Weights of a small transformer language model.
Training: a variant of Muon for these matrices, 709M tokens, 5409 steps.
MLP neurons of a small language model. Each row is named by its layer, matrix (gate and up: input weights; down: output weights) and neuron, and shows model dimensions 0-255. Each number is 128 + 32 x the weight over its row's rms, rounded and kept within 0 to 255. Numbers have three digits each. A neuron's up and down rows have the sign that makes its largest values positive.
Before each neuron's rows, "fires before" lists the tokens most often just after its 100 highest values on Wikipedia text that the model never trained on.

fires before: " to", " of"
L3.gate1418:137163197143134096121102129151133150215118123122141173182145123110188107160098141143115165125147081207123171105113107096145088186106096139117081144158107102149139120123131109143168089140128095109108082107110150137070114107186132112105113081169178203057140093141123123111154138137093162126090162072100116205146170109146144186085153103140147086166129168144094162190160179104102110149102136106177125124104165132131114086126097115119145112089095136079121047144212132143158111115085158081148128163091152116141157150186114123110109081101110107149162110119139192077113168130117135111145132173138177129153113082140150154078185136133118093078086146141191088148110144182146137088020148143106095088080155141117155123147128126136136132177096128152087167178102120178102148172129106
L3.up1418:138180087146162112098134158088191125106148138158066142078088060122082116127139114167126142097094078130139196073108146088128159096128123118115072115119137151125101123063133192152111094175088130116097101104126116162088118114181124137066151159116123072149089101144155091116163165105134178182131126104122139169147119104062089111111147171150127097161136122092106192195114134121149076157166143157153100098113164121131148081124166163127198112130108100122071091132177148146140116090089099117148142135146153151162163119157162161130095194127128105116136134137097119100126103162149156144175130110078202140132131125110107143100136073105133158069138096134170062156073088144126120094110153161083114076128165170081173135087148118054140155129096115120136134120148089155124071093060131
L3.down1418:171139174099188168072171126121179095092115115136078127175128169131149165177113113096137135069104163167151143081119179086132076200094133174101109165127127175086163089115124134104092154122109133107097131098156181136065142164145088111126149115126143142173085093110150093170155163136096177195146164151062126075167141126111159161098120083134128082140065159099145140143126174122123133114142101157155133134066078096101118092174138115166099105065109182148105051106173134164153127090046133106156147138142121074120125158101136113171172123157137132099091174156200139148184233102161109122145144129104191141108106122191119150129109157104127156086176089184117135080093073177181140147149094095170141133197134151118080110064155138071132123116119158158100125110088115148147166132166096

fires before: " |", ";", "\n"
L6.gate1243:108164101110128137105124125159090101089143130123134140098138129136134098127147148125090129122115078158131140133140119178106113180144109155145099086131178149134125129107140088105096083103127143130129153197145098148173127176122073150106144124104143190092140102121118150124148125130157172105163139091166182119136050165125104146219171148091158169105086108152062131127212129146147063150138121120149162154113114135092107124159136100172136157109113133113106160130076163115162080089162159153138125100090079147123100120173127142107057174070142128082159067127115150135046122159049165128146107081151182110163134110146152132143075152097091058143205150147149124147123153184133126145098105099139108136105148153108116152106123121067147143136114170090091201119160066089113078196104059
L6.up1243:162126148117144207133150071089130121106126123112132073133115134042181146177167159136218143137116105063113157083181069132187128154120165159142176162205109113105198099167123137087090187162114102112176126073105188123122143176143161114135132170133139163063088195075114161134106122149092153166090174092135083154148103084107108117105144146093132100151151161110075155089154084104065080081142087095108120090138186061158107122106121122074147150105208070146086103170175169142084127147141138134133099077082092118144099109116141109158115123160191128121185155086149165103143144062148111151133112190090121110124186087078084170146101133168136129101138125170102165095126077165161116139109147156109147138097128135168138136139117166098204097150143096163114134132100111141196139074134119
L6.down1243:120128153133120110162143065110112113093101148079077076144066112100124110104090127102151126128100255115137133155125103147119146102087102134133128178121167124213150090186129177172099143104131115131166128117117142198066097162148143134114079158114100109203148188145068114114071148196079170113094116142092090090100129100152076149105121122171126092123132115065228132140116156089181160144138102188073126127117069133132110130133123147188143118117171042140180166144096148125120122170161182162085148133079158114143084123128102120101192105141103140154168122159165138171110154101133134141096147145134123104073129126093115145155106142112161138100135118129134125144137149093129148140173083148147145122117177127163115075144106165133069189070144102145107123104141154185104104127130142

fires before: " ", " Le", "\n"
L6.gate1048:201107100141148128109153194129129104129142167177133152126170089091122141078097145171144189141088155113121137126111142112167166107135054119149105163113125107125141098070083114140144083083129131175119105138165185093115111083111209121117099138179089136171123122164136121121195112082150109102117151070096108134134177089123145159192089163093181170104181090110129123141156161103125147169111124132155145190159121081131192137111152144121103146179167166117085162124159124145111111174115170175142119114120144087137179130078097143093184085163117156167120143103076121106190149100130102161115112089146093107090110149047124107101153124181190178090138111118177122097103113164121134161165156107126158109168138171075098125100197138144094121098119165161068100091074121129138120138138140
L6.up1048:137140050123127128087102074108102109150148075154137126096109094128106160071135099163119088109107090115176117177188149123150177124095138145145111136120111141086144128137088142141071100125105115167123145134134202122117172116120129144103124100155163124125116135164060147118117108175123143120127152124079125121131121132141116073062128097113103123165127135082064155044088109093113125106101187108126093091111133119095108145155064202105110116123191049087123130082093133098136142055153174147146093134096115107118218096144083162081090147131168180127195184094132089044163078147150169159116134118086108147190126116128164185115125138104140120079128180116095168147131062076143129106168101098126129127161180121106169110144202130192108116137088129130105174143136111166129086092184108
L6.down1048:161096147102143168141058108104130116105118130072154081148095109083117121130109152127102106122155076089133117142097118145112098105108148150086106149121170147087159146086129168171094166167158147165094116122158089110156106081127094117119119147067100159108100091159129107129098121127096125151088085129101097132026132150092196124181129121163141122183143151157131140112121125060108137122110131170085120141126147103133139138149135172146148111159091082156116120085095125079156096101157151115113109109140093137092167097120167138170096181123116130102082106079108132191119127090153154079137132162144139202178163154124172082127115124114109145118109186133133097122110041158144144081084105187122159201161175130115080096148128123087145078083093064122125120175157141105097104136117171

fires before: " |", "″", ";", " of", "ive"
L3.gate928:200115113171117148081118111180119139066107096097143129168164119057121132087129149074154127143138152185124112125103155129093131161071133094080131155097177097093152162133132102110173083153116159121163123171149144106168109183085120044107181176199105159134066150150105102096128098121114151188160143129194131037067133117069093111102085144128150143129155118134085133098166125157067109138136161094141116160100109115127184053096068111115167131137116110112159103122150110120091142118147162115145099105165107120144183106152123115123120121128092185123181054077168153191102170123104142179181108095141125160157140196139068075148109161151113094124168124069115172150085163110114128168135117160174135110135123124096108163112123107099111133094114132121128137129132158064105102131122148
L3.up928:130136085179091138059089170138146136131154137138135127151150147083100113124197114123142122104087112100140150099139149145069143117181091115148162109092177084127158091167175107127118119117077097142116128137100158116119049125118166057092071173143166110125075093190091149140109106169141064121090105133116118186114123107110172085116175097091130117135136109148110086134139121108128107141103188096124121077126163135171104120158110167114119170128179147059149130151148053189118158134152155115128109140174109147122087107111092143109128098130112139118106088097149052181132177093124137109221151097095123180155146154118027108076075108153101086118140170136079100169169040129169075118089087114091145068140076085122168097131130143141143131102128140186160120122191140101171093060072106
L3.down928:105146123157125117157059134102062087129126095120104119079117077133132192144131160091103141164090103118156167161104167146066090126138075125170157136124088124129127159114121094149156158169100103156138060176121165140110121096156154062124103092086158188088116172144089154192127145203107108125111107076147128139186044174163100127185129125143124170093141102117116122149114096119137140180139144195163133123161130167130113139148082149152154136164148152102163124131174176156113109151055115208121135151115086138164106167099138080061088093133141176104143130117158124107103111187111105157077117148070158106110181149118135081100045151137155120116095178118120100173083149142107109124145071147157130129116107131092131228145163124166164101159074214117074124095181137163128150133210083

fires before: " |", "ur", "ing", "-"
L6.gate106:175097127089172152106120147099053129169149115158075100115133118131098189193162120119107127193126149086109094144177086134164178124118106100086146105143138117171201174065106151153091110165095150152147161162081144106195147140099056091158097159062119119120118119085111107136072153160118137070172166098079101154083150145134184146107094167122111152140088102149144086117099156102129163143089165155154118121118079076158100144146156090140152151116142114112116151140067145138155147072133181063103068106111128103159090128162067145141124085141146122124140081145205116152137139141188114143135134169071069155140128148149164079124084132090145100125151132054096109153145155140130146078139108170133162146169070142105094130106133136170136150213152081163112176163123115096054154075163102
L6.up106:112187104096112137167131151107127168117135116157098101117160168170163110161107151106112135113080031113073124151144089153151146125129172170160173075207129132159127145126130142095124063120076165170114127112089096091079117114183120099189158168143114133166166139141127176142077162117103052222056135131127141126157119089094124117192114176166069135076150124087105097120147071114133084104115210139113109120162128106184142133118142098178115077106101086144144117142072108099130099101187167132087124139118183116155179115061096140084180087067140122092126122119127062169175187070167123105140132131150150139139116086134133126103160112163140106171114123180080115145138139167114105089117161163120127139125141153145068137118102082083112124135119123068153122117076129138153145122111124
L6.down106:151133085104156162102067164138131106174053105087169115160112115141086157116094146170135137144108124073165110142131074107118039151150147116171191088108112106125088091172076104079089127054117087145133139197147099090083119176146068159126157075123042141131169094105109079084140150158169133105152132125096115156136107146121142171117110120147129100124099111120100122077156088123091161124086093132123173127108139171171063161157132148073136110177108082180099153168094117153079132155098126109133095123094115147104090127187128171139137124121144096141099153062125168112099107099137120211104151134129162121087087194075137082188105121127114122113145154106072162171110125171078076143167086201069135117113123107093109137093100177167087156051091101101123160108135070185165105144134083

fires before: "s"
L3.gate1609:167132191095136162166165130058129138113158066070137108112165121131171113188116070122206076141144125076112094186138147177129125096128213150124077057109174170173134131090079137165111145114159128088115134138105129171132109169154135146128142112064119139114112101140136070106139132049104104119117167152123114177107144134152146104093130163152161087096171163121178088108152122137030147173169094087139166148099136096095117133147129087094136137105137116094141123180129143142091162141107142158126117131169094135140126122153151102104142180166123120149049150069155037092108120105142148073108113140151156122127127187144156177103116120185122128139132079123123106096108100158136155116155162157104106152192106155156070085095172095067148073185140178111118156167098123178169121111146155
L3.up1609:086115191182117132143115094134087131121114140059122144083101102132073110050086128144100139123211092158204140121151150125122136134069074134115164162126122096193085180137091094139114105169097123143063131132184176113166096167076065145144155143132080130111071154178130122081140153170104170082144153110124107164125101109124119143146156097128080174152084119125112098186126149085115104125138091158114065124139109141079081137145163171093123173115045190178108134119121070102153161151147136125116122112129087086142156076165132118101141166099150103070157173155164129144085130153136218136140108139099119073154119122116081176160139128118158108153092135145111096157098106132164228118181100147168124155151131093098132155152138165190168179133129177170102110133179143124102071099027106
L3.down1609:057093124103022152173156199120125125141134134138142100152192191175135151101129111147184159184128133066128146166138099081088102160236131145085087135129146081176159089130143146147124098088122090132134130122037129124197188109147177140141120109134174157121085122111122101115141087099157132149129117085199119120189135149163135156107111104145165142144111143064099107115162103104088165116144156124162105147179122112166188099130182094164129084173163122090103150141141156165137173193124141142130100140117101159093058114101154169106164109098140159134123136087079081149128115094135075133089174106120130057131146128107121158112134099138119114152154128140160174072191145127117116140114096125105118091163071154155118094175094146087136160094127138093102163114073140120185118152139180

fires before: "s", "t", "ve", "vers"
L6.gate1263:125089124126104158076086134094117107095106099139126117120126119117101173160116167139108173090135153118100105128181128151095133115101127115106087182139111125126208104141118163047109102117141083165111188164128154142136181141163062134107150192104176158116121128173126143088106093117151098156211194139153113105107112121146126112117161142155068102116149099075166127140137169104147091126093157126170067133154097087103144056109105147094148033194132190162089090179164121109135142133100148120099155133129094137117094134098134111126132146133192154156147132084138106116134060193063113158112188147116111076114134095135146118121183125162136117150073117088079083133157121139135118164106129179155089129171135223116157154167055128102070136105171145119126061106109146172075133125140121
L6.up1263:126134128082093110123118120089149111131085062125125161089110133141120079127145117129106155104136159161172125172150111100096185156120097116120133062129128122153146153088100130046126113150113122181160121150146157186094126128127116141135147124158138148127123154125102094048149171106103150076140142112143176077115089147176106116137198097154125141146117107126129100132148157162120086085125052127144093171128129076092116089117165106142164115114114141134142096164142064078215112109146153102108142086147112088102098156098099140131147149104163116106076122106114089154120117124093155168128163109124075086157193153120128122156125141138126088187081138125139120076145144110117241077095164137136125072115122113147157148161091166139122156117186124104193108143148070176152191219179131
L6.down1263:105148179101091144124153152151112094100093093128191168090150144123150161125165088187133139117172085093123093197122136133199115089107145137111120127056050139120140103068199133110135137065164105043188211094104177157130146129120114065129129139119157118153091107124049119118129063158052142100106138130135168139124100140174162198092170070149114127113078096129117132135145153099155128145108100078094090148097135095142062066088117091061104135139109085161137100142101078099146121089138068161171091118118125115119068127163059138116236080143130070136147187126073123148123104191107106130155142109101136130121132141121129091128136174143070106147107166129176109131053129162094113070146127154122156113106127112122157091166108112174148142101101094077131087156158086102111140141085143

fires before: " to", ",", " with"
L6.gate1280:140142169089148181147124122178134183142159095086111143183090129098122137094149102117129142089177107149121080122111071142138131162174142144149158077149152155187124123149123087143132129135159118121102137131149158150153114197147050176132134153146130136099094127152131054119146232098101127161111172164056157125123175158174141136112098083058137163075082146091194121171123129084098143087102136118127112107120142103106139153140153123155119144173118134146111076137156107118153132103068110148106154118167089178142054116071136068137093100139104168115154166124081111145127143135148155110151080173122147089146113122105123127190123119144122125105141056078082163115161115106117168128150123139124056071101077170147070118180127129114139147112112103161222094119121148173137169114173155
L6.up1280:148118100123144152099110120151162163139085095112131130152140066118143123061138132156109083046128098161120132148189118164161083133207122090108142163140116156097193115107109107183134165092169170146124072129113149174192138167124092106119159100102106078163164142178148148133142127151135088184155153103125125203061170164106144086113121107131082080127152127132115129109137092103130072102157132108187145136120151123118136159150176069112103125155098159189097136081139095117091158107119145136100128136168068151134183127107103061117035150128095109074161083154130151079124103135125131066128100159107187169152127220148129152130138133177161136175104101176129150133165128132123140203159166147114065108157110124167119135130136149155161139107106170191143174102196149100128118203231089
L6.down1280:172192135113154106137149146160110135139077203119135094141080084066115121127152070090143155109166132150137035145085099152115170126135145153177124134121167149179080154149147151118078133135171102112101145133141136127146107189216066135093130162154081118120074111114126119136090194075101167155117127152137116114149152193113149139064116082069146097103100147103127100127164114126139118067153204129135123134100120187111133139096149130136173134137110115116121143073116173147185176110102075116099165130121139176080101121128150120165137093161135133134105152129080092146152096124127129148157179193144141097134102122116089178203130103133074136140219105116126130146109122136120154116126058113132080118100149159158076133165057059098155164079136141132203126145160142127156133176124123

fires before: ","
L6.gate1609:163124110152159129104144134152156129147074129124091101132103119130065176155144096153107146108112158138086103078110131156119068148106179110108147132197109116086166092110152083159133049129176154100153164056152156114105152160109083057128150168111151083134145105137132150111116131164089158116124122111114168164182101095141097069092100137109142197077118110127130158110107140176164071115093107112129193114153167140160165133112130120125031182123241119119100105142166109121189114144133120109153139120124189169167092125142153090144170169130147181085114120081122136139117180135084123109154160119125135135046119169165110143122159050102090102104080140075111140119105134111129119074126140156088140148155167127199093118135112099124123190102165197140095089085116113137149102173077063
L6.up1609:121124091085119095064142128143104145161145156115095070111127091129055200170137124168169137051078175146137147066143176112131080140148138147123145112151102112118144122117165068190135084171121168138095160085113133105113153177157131093144138114097130071169122125118133146126123135109085116122151102075105174174122097095102090088090141162159152160129096115122155215100169109161179065136082114094127139080120173147173202132158145098087069161169175117063119110141154094121141112149135120081138187106139128162073098095098139122082105149160092172086110148058135120152090109138086085178134140105096179115075133142093142159128139096118149094120101120079069109102075176126092133097149146173153179143153159135173119073186148101101154168095196185084105066151091129086168168120078058
L6.down1609:157109127120190105124147110092122187075174183105124077096168093075131118126116092136093119160101139120130079142142161132142137141099172138147131127145164156137133121134143121108138192118087113127109056109063097084102171131126105155090104186136137080111137093145079110181176093099136143121079060165114147112116091051120181080151182103062131068110083098108054024163154177131058080154086152100098075149170145175179093073114091112150110108115111093079128150178106098167183120128132108096151092118067186175158072084165114141080202128106140142139159150117170123076170154140143149137119128104182105134077118115130127149164155122153093109105135136176081215083097142084145162180152127082113149163116094185084157157126134137140089107132137213087128104124077132121165108140094171

fires before: ",", " the", " she", " a", " he"
L3.gate1059:022106108104132171119092074086116152137130130058187108117046093159138154120166133193144115122094135077155112175115111155115073162188090109079120144156037153145159135155082142134112081109090130093114136093136149169174145094187167123145169146085101112108138100128177078098178117146133113087142121151143113120176178120183191148186106133123115129144117190137205139107092146154156137144138121227173166051182115111108080140182127073091143106145130102165120079163122137120111108154143115147109198118194152180130090150160162128135084140133155123104100153138138138073174115134104111112089131103074170098138139153112143174136110119070142147100078086089162143120161104136139170140151123133093095067185084177114159121148117110144121138151131156137129120136134174156157143106157136
L3.up1059:115095118085149140104137096162150123120178105167097133156155112130174096132124146092175136137126106116164176149105108135097061135131081111138099150127117144086164062155107111143147155167128186158138132110082123122060184220122156138124131089129153103106115086160218140110081105166089169118119156173119098142142198107123124090124120167134093150085115165177133145100137101132156122143107117095196121054167159200146160150140178152111111099160130129160118093072157135150116073176155130106111159140090151156082170154111110123093122188160143144118119120091159113096145111088160141126169131099077121176179165095101090129179125160119192118133139098116071090137096149151137109137125136140092047129148153183056082105145188176111128137131107187136052133099121046116094106157101128
L3.down1059:141122086172142169122067115118112124211111128088113121150138114086149107124115074152081147133145172103166108067165129100150116154106100147118104089141126156108167119136149114154132119097115094078091079106106126140086181124140163144126167101107081121100114110098139104094121083152105119136168180144114138165116072089159132115137097113120156122126082172118157168143111122151151161162150136072195117131146054140087150140117148130076146109165129126132143112077105139110159162123042123154183107125128133147161138128149116097146120144175086163094124132107146094128105069136139144083116149073114165083175121135131052164089105059125146170165122124078063164166126185214159134113099209150102120142174113175142146121122139135197151118185126189154058110113058112092123148186113123

fires before: " York", "1", " Zealand", " Jersey", " "
L6.gate597:146162178076149063177100120147132163154154149153093104135100136136115103098103132123095085131080040139117134182108155145143072119135182101124119125137122149094098078112128134159139168073163138128141089113097132130167127135154156078140091192120133101149123125122176138110130129110162060131135156107140091132149079115170127086135061177180217077104147148156143096081080131154123127136107122123124126112076159145084066149116111215114167094205183128116159143158143169109112135074082143149076103112139131105170191166111114105185152078163126178113136154193062108136175120127140116106044159116166126193106118067111115142088139131143133053096145099115160221200093101103180145159099100119071092135141095100199145126123125168131057121153141163105117137139078136156153184111146163
L6.up597:152082165177145105075165111138140119104103118157118082175115161121059116087106084144125111128114118146152154131091113103203154064134115175109081159068153149166123138160111130161156110137109118133110124111180149108094097111151179161134155117085151093115167108140140106064115161037136091125139167070139138134162144118137116110130102110137166084129164134085158048114123174076161075175141120073143160084081134138160085108114197175119201126168124117110160130090135102162120124118129118155117126154138130131166197089041102087118090095163119146175133125173104097104161129131171137141130117157181121141106113162100119104120125053184145082132171116162105086135100130147160124141089135143095168166132150078149178104173098135080004144130123146109146119107119072100175151135154182
L6.down597:135117109131144093134157131135113177138145130120160132118119091157165131115141144139154123191096136084174165130111097093055126177098099134150095168114143158125101150160128124060173164070190146084163136131159165124160102133152108093109089087031135158132156088146146081064131152163097110092177038130149126148188118134119158102155109128128133150130136175086174119040077117105139156162083197109118200149155162143046046151085116116088150135072170177087114127130138136106106089123112155143132111157140156128100168110100073111180157116145140140174124149148153056144108123135134164079137122179147131130112164111166145128119166112126195080182187193116151130153095113099141113140104128146118127103116135102217129163114143121144068121150112100163150146161108112143086132135148062

fires before: "s"
L6.gate1480:046109168105097133113112163136079108103162159212125157093100092176142161137098130207118126130155015106186114183138145134151117146119164170130121200110115133142108146120059152091091157153129094133140099089108107168135164077128083056114173145164121099105138093109108093136179082141118196077204098099106116091145071122148098133163152130090096177178068142164151106178125058166093168113098074123128110102139077108147088148102169146098122069074175138143101148114112127146076154140129135111121155135126144100194110091136147161134138125142075145129121152094136105206096134127101132091187081120109100074126130040118098109202107111091133120167174076095107075109127185154153132110113201120115095153151085110177160107143143145087116153189141163050144088085095111106132122100111099
L6.up1480:215075139109055081166147127116128081154149181158125143085113096167157104133104116139105124106182214130142136144116133123131131129134135134115077053153164113145141129143110130143090129187126138112099027176119155118132092157177161110101090113116123145068153115104114111075157145069096060145116161126118118128111052189142096149133166120141144110161123067088158129186125114178106147184139102128111132047173163084117183146109082090091178065145165135093151130187121181166119123091130174099045162139116145090126098079194116137128136134135132082101063097135151152157118083094064133069064154083099188191016159162172122115113112162105152116143105126121125169157183135121104164110191143118106181099166130094121191138119145152134121155182165117114109133123128141198145154135102119
L6.down1480:046154153139099174175145128091091066165115140212140169166109141137116177120114087159111149088114004106113107146150165139145154153178175180128169166103142129114078111130140090077117088145112137093162135110125101120160106181140094074153155122130173110136133105139087116100150061173154147097202096140168111134134090141140130147130116137092128140161120166100137098136110146110122135114139095110114084101146086138128144176070203075097110124123092153150153143162134124123098066107105161117103191127109125108096071087152173132138191129096135158162128147149154138102074156148104121043087151124081113068141158129090124123152103175145107130116089096121171088075140149087124122084155117109085130094099112079130164183171092160121098162116154109127145092156092138086147106114105143

fires before: " |", "y", "ous", ".", "ia"
L6.gate1735:191146135126067171134104131110125120128074093093142118148095151090127134154160101036120106126116072136120159062123144137100124106122110137156114114137126074078186160125160135157121079189062133165147079125098154181128124194154128111055164145186087181108140129104180148138148108116117143170163084152109101110099097162115131176169136110140104135098122155115171098081138126083101104087093089105119140129111162047137094150132107151106127087152134084077144151121150145119113093151145145150132097112168148129107145086162104143138067130137156160110095124118127115103146135057193153107151153106105169098079115106116179132107178153094114142139111158127120186109122095180110146115140117137143139115051152152153133140104113153114155104120136142152130096103119155158203159154115132
L6.up1735:157072097141094108145102156191131126176158139116198093154147111160135157088140121130126152122164113075133088168076172162131117107179155164132156153098150186103142115094152132102171148090150125171094135134077122166112125110171156139126140142146208158077130145213105159148119117149149124137115121117081142165062152135150150168127143118117119149146116116196094141140099192111145083104119109109118127147095135211140144143108183183118140102100152137142129132152116097166123136115161113120121163120167070184180156122099150086125164116190042129181112129079146110096091136109067101048161156192038101136077152120155175170139125205078133108114146113104145112122159155064120094190199188113115079116152094138136126135133117186113172149174111124140203130114094155146106177042176152
L6.down1735:146126118170177098093157118120103087137047123151156147091123198148181131104122169107088120109172141109153138201124122082143140159112146156107181126152126136090130104101048123132152112129091162134118069139145149092116133130120129134101130169117129167114152165174175131135122124158220075108097136126162099110142175126116111151145184198136184129136076158158147053146149109138158142148114102152151127065151141159128141224114142086141137099115148153103168148149099048108171116080169155091120152076150087140090145213137121104166062145069102211157136140063116147127077099118105138108129158144126171149099161117178091098177115088107154123172137140117114145119146136083144106160104145067140134069130150126129095083127141134104102145163148139174170102096064117161131112087153090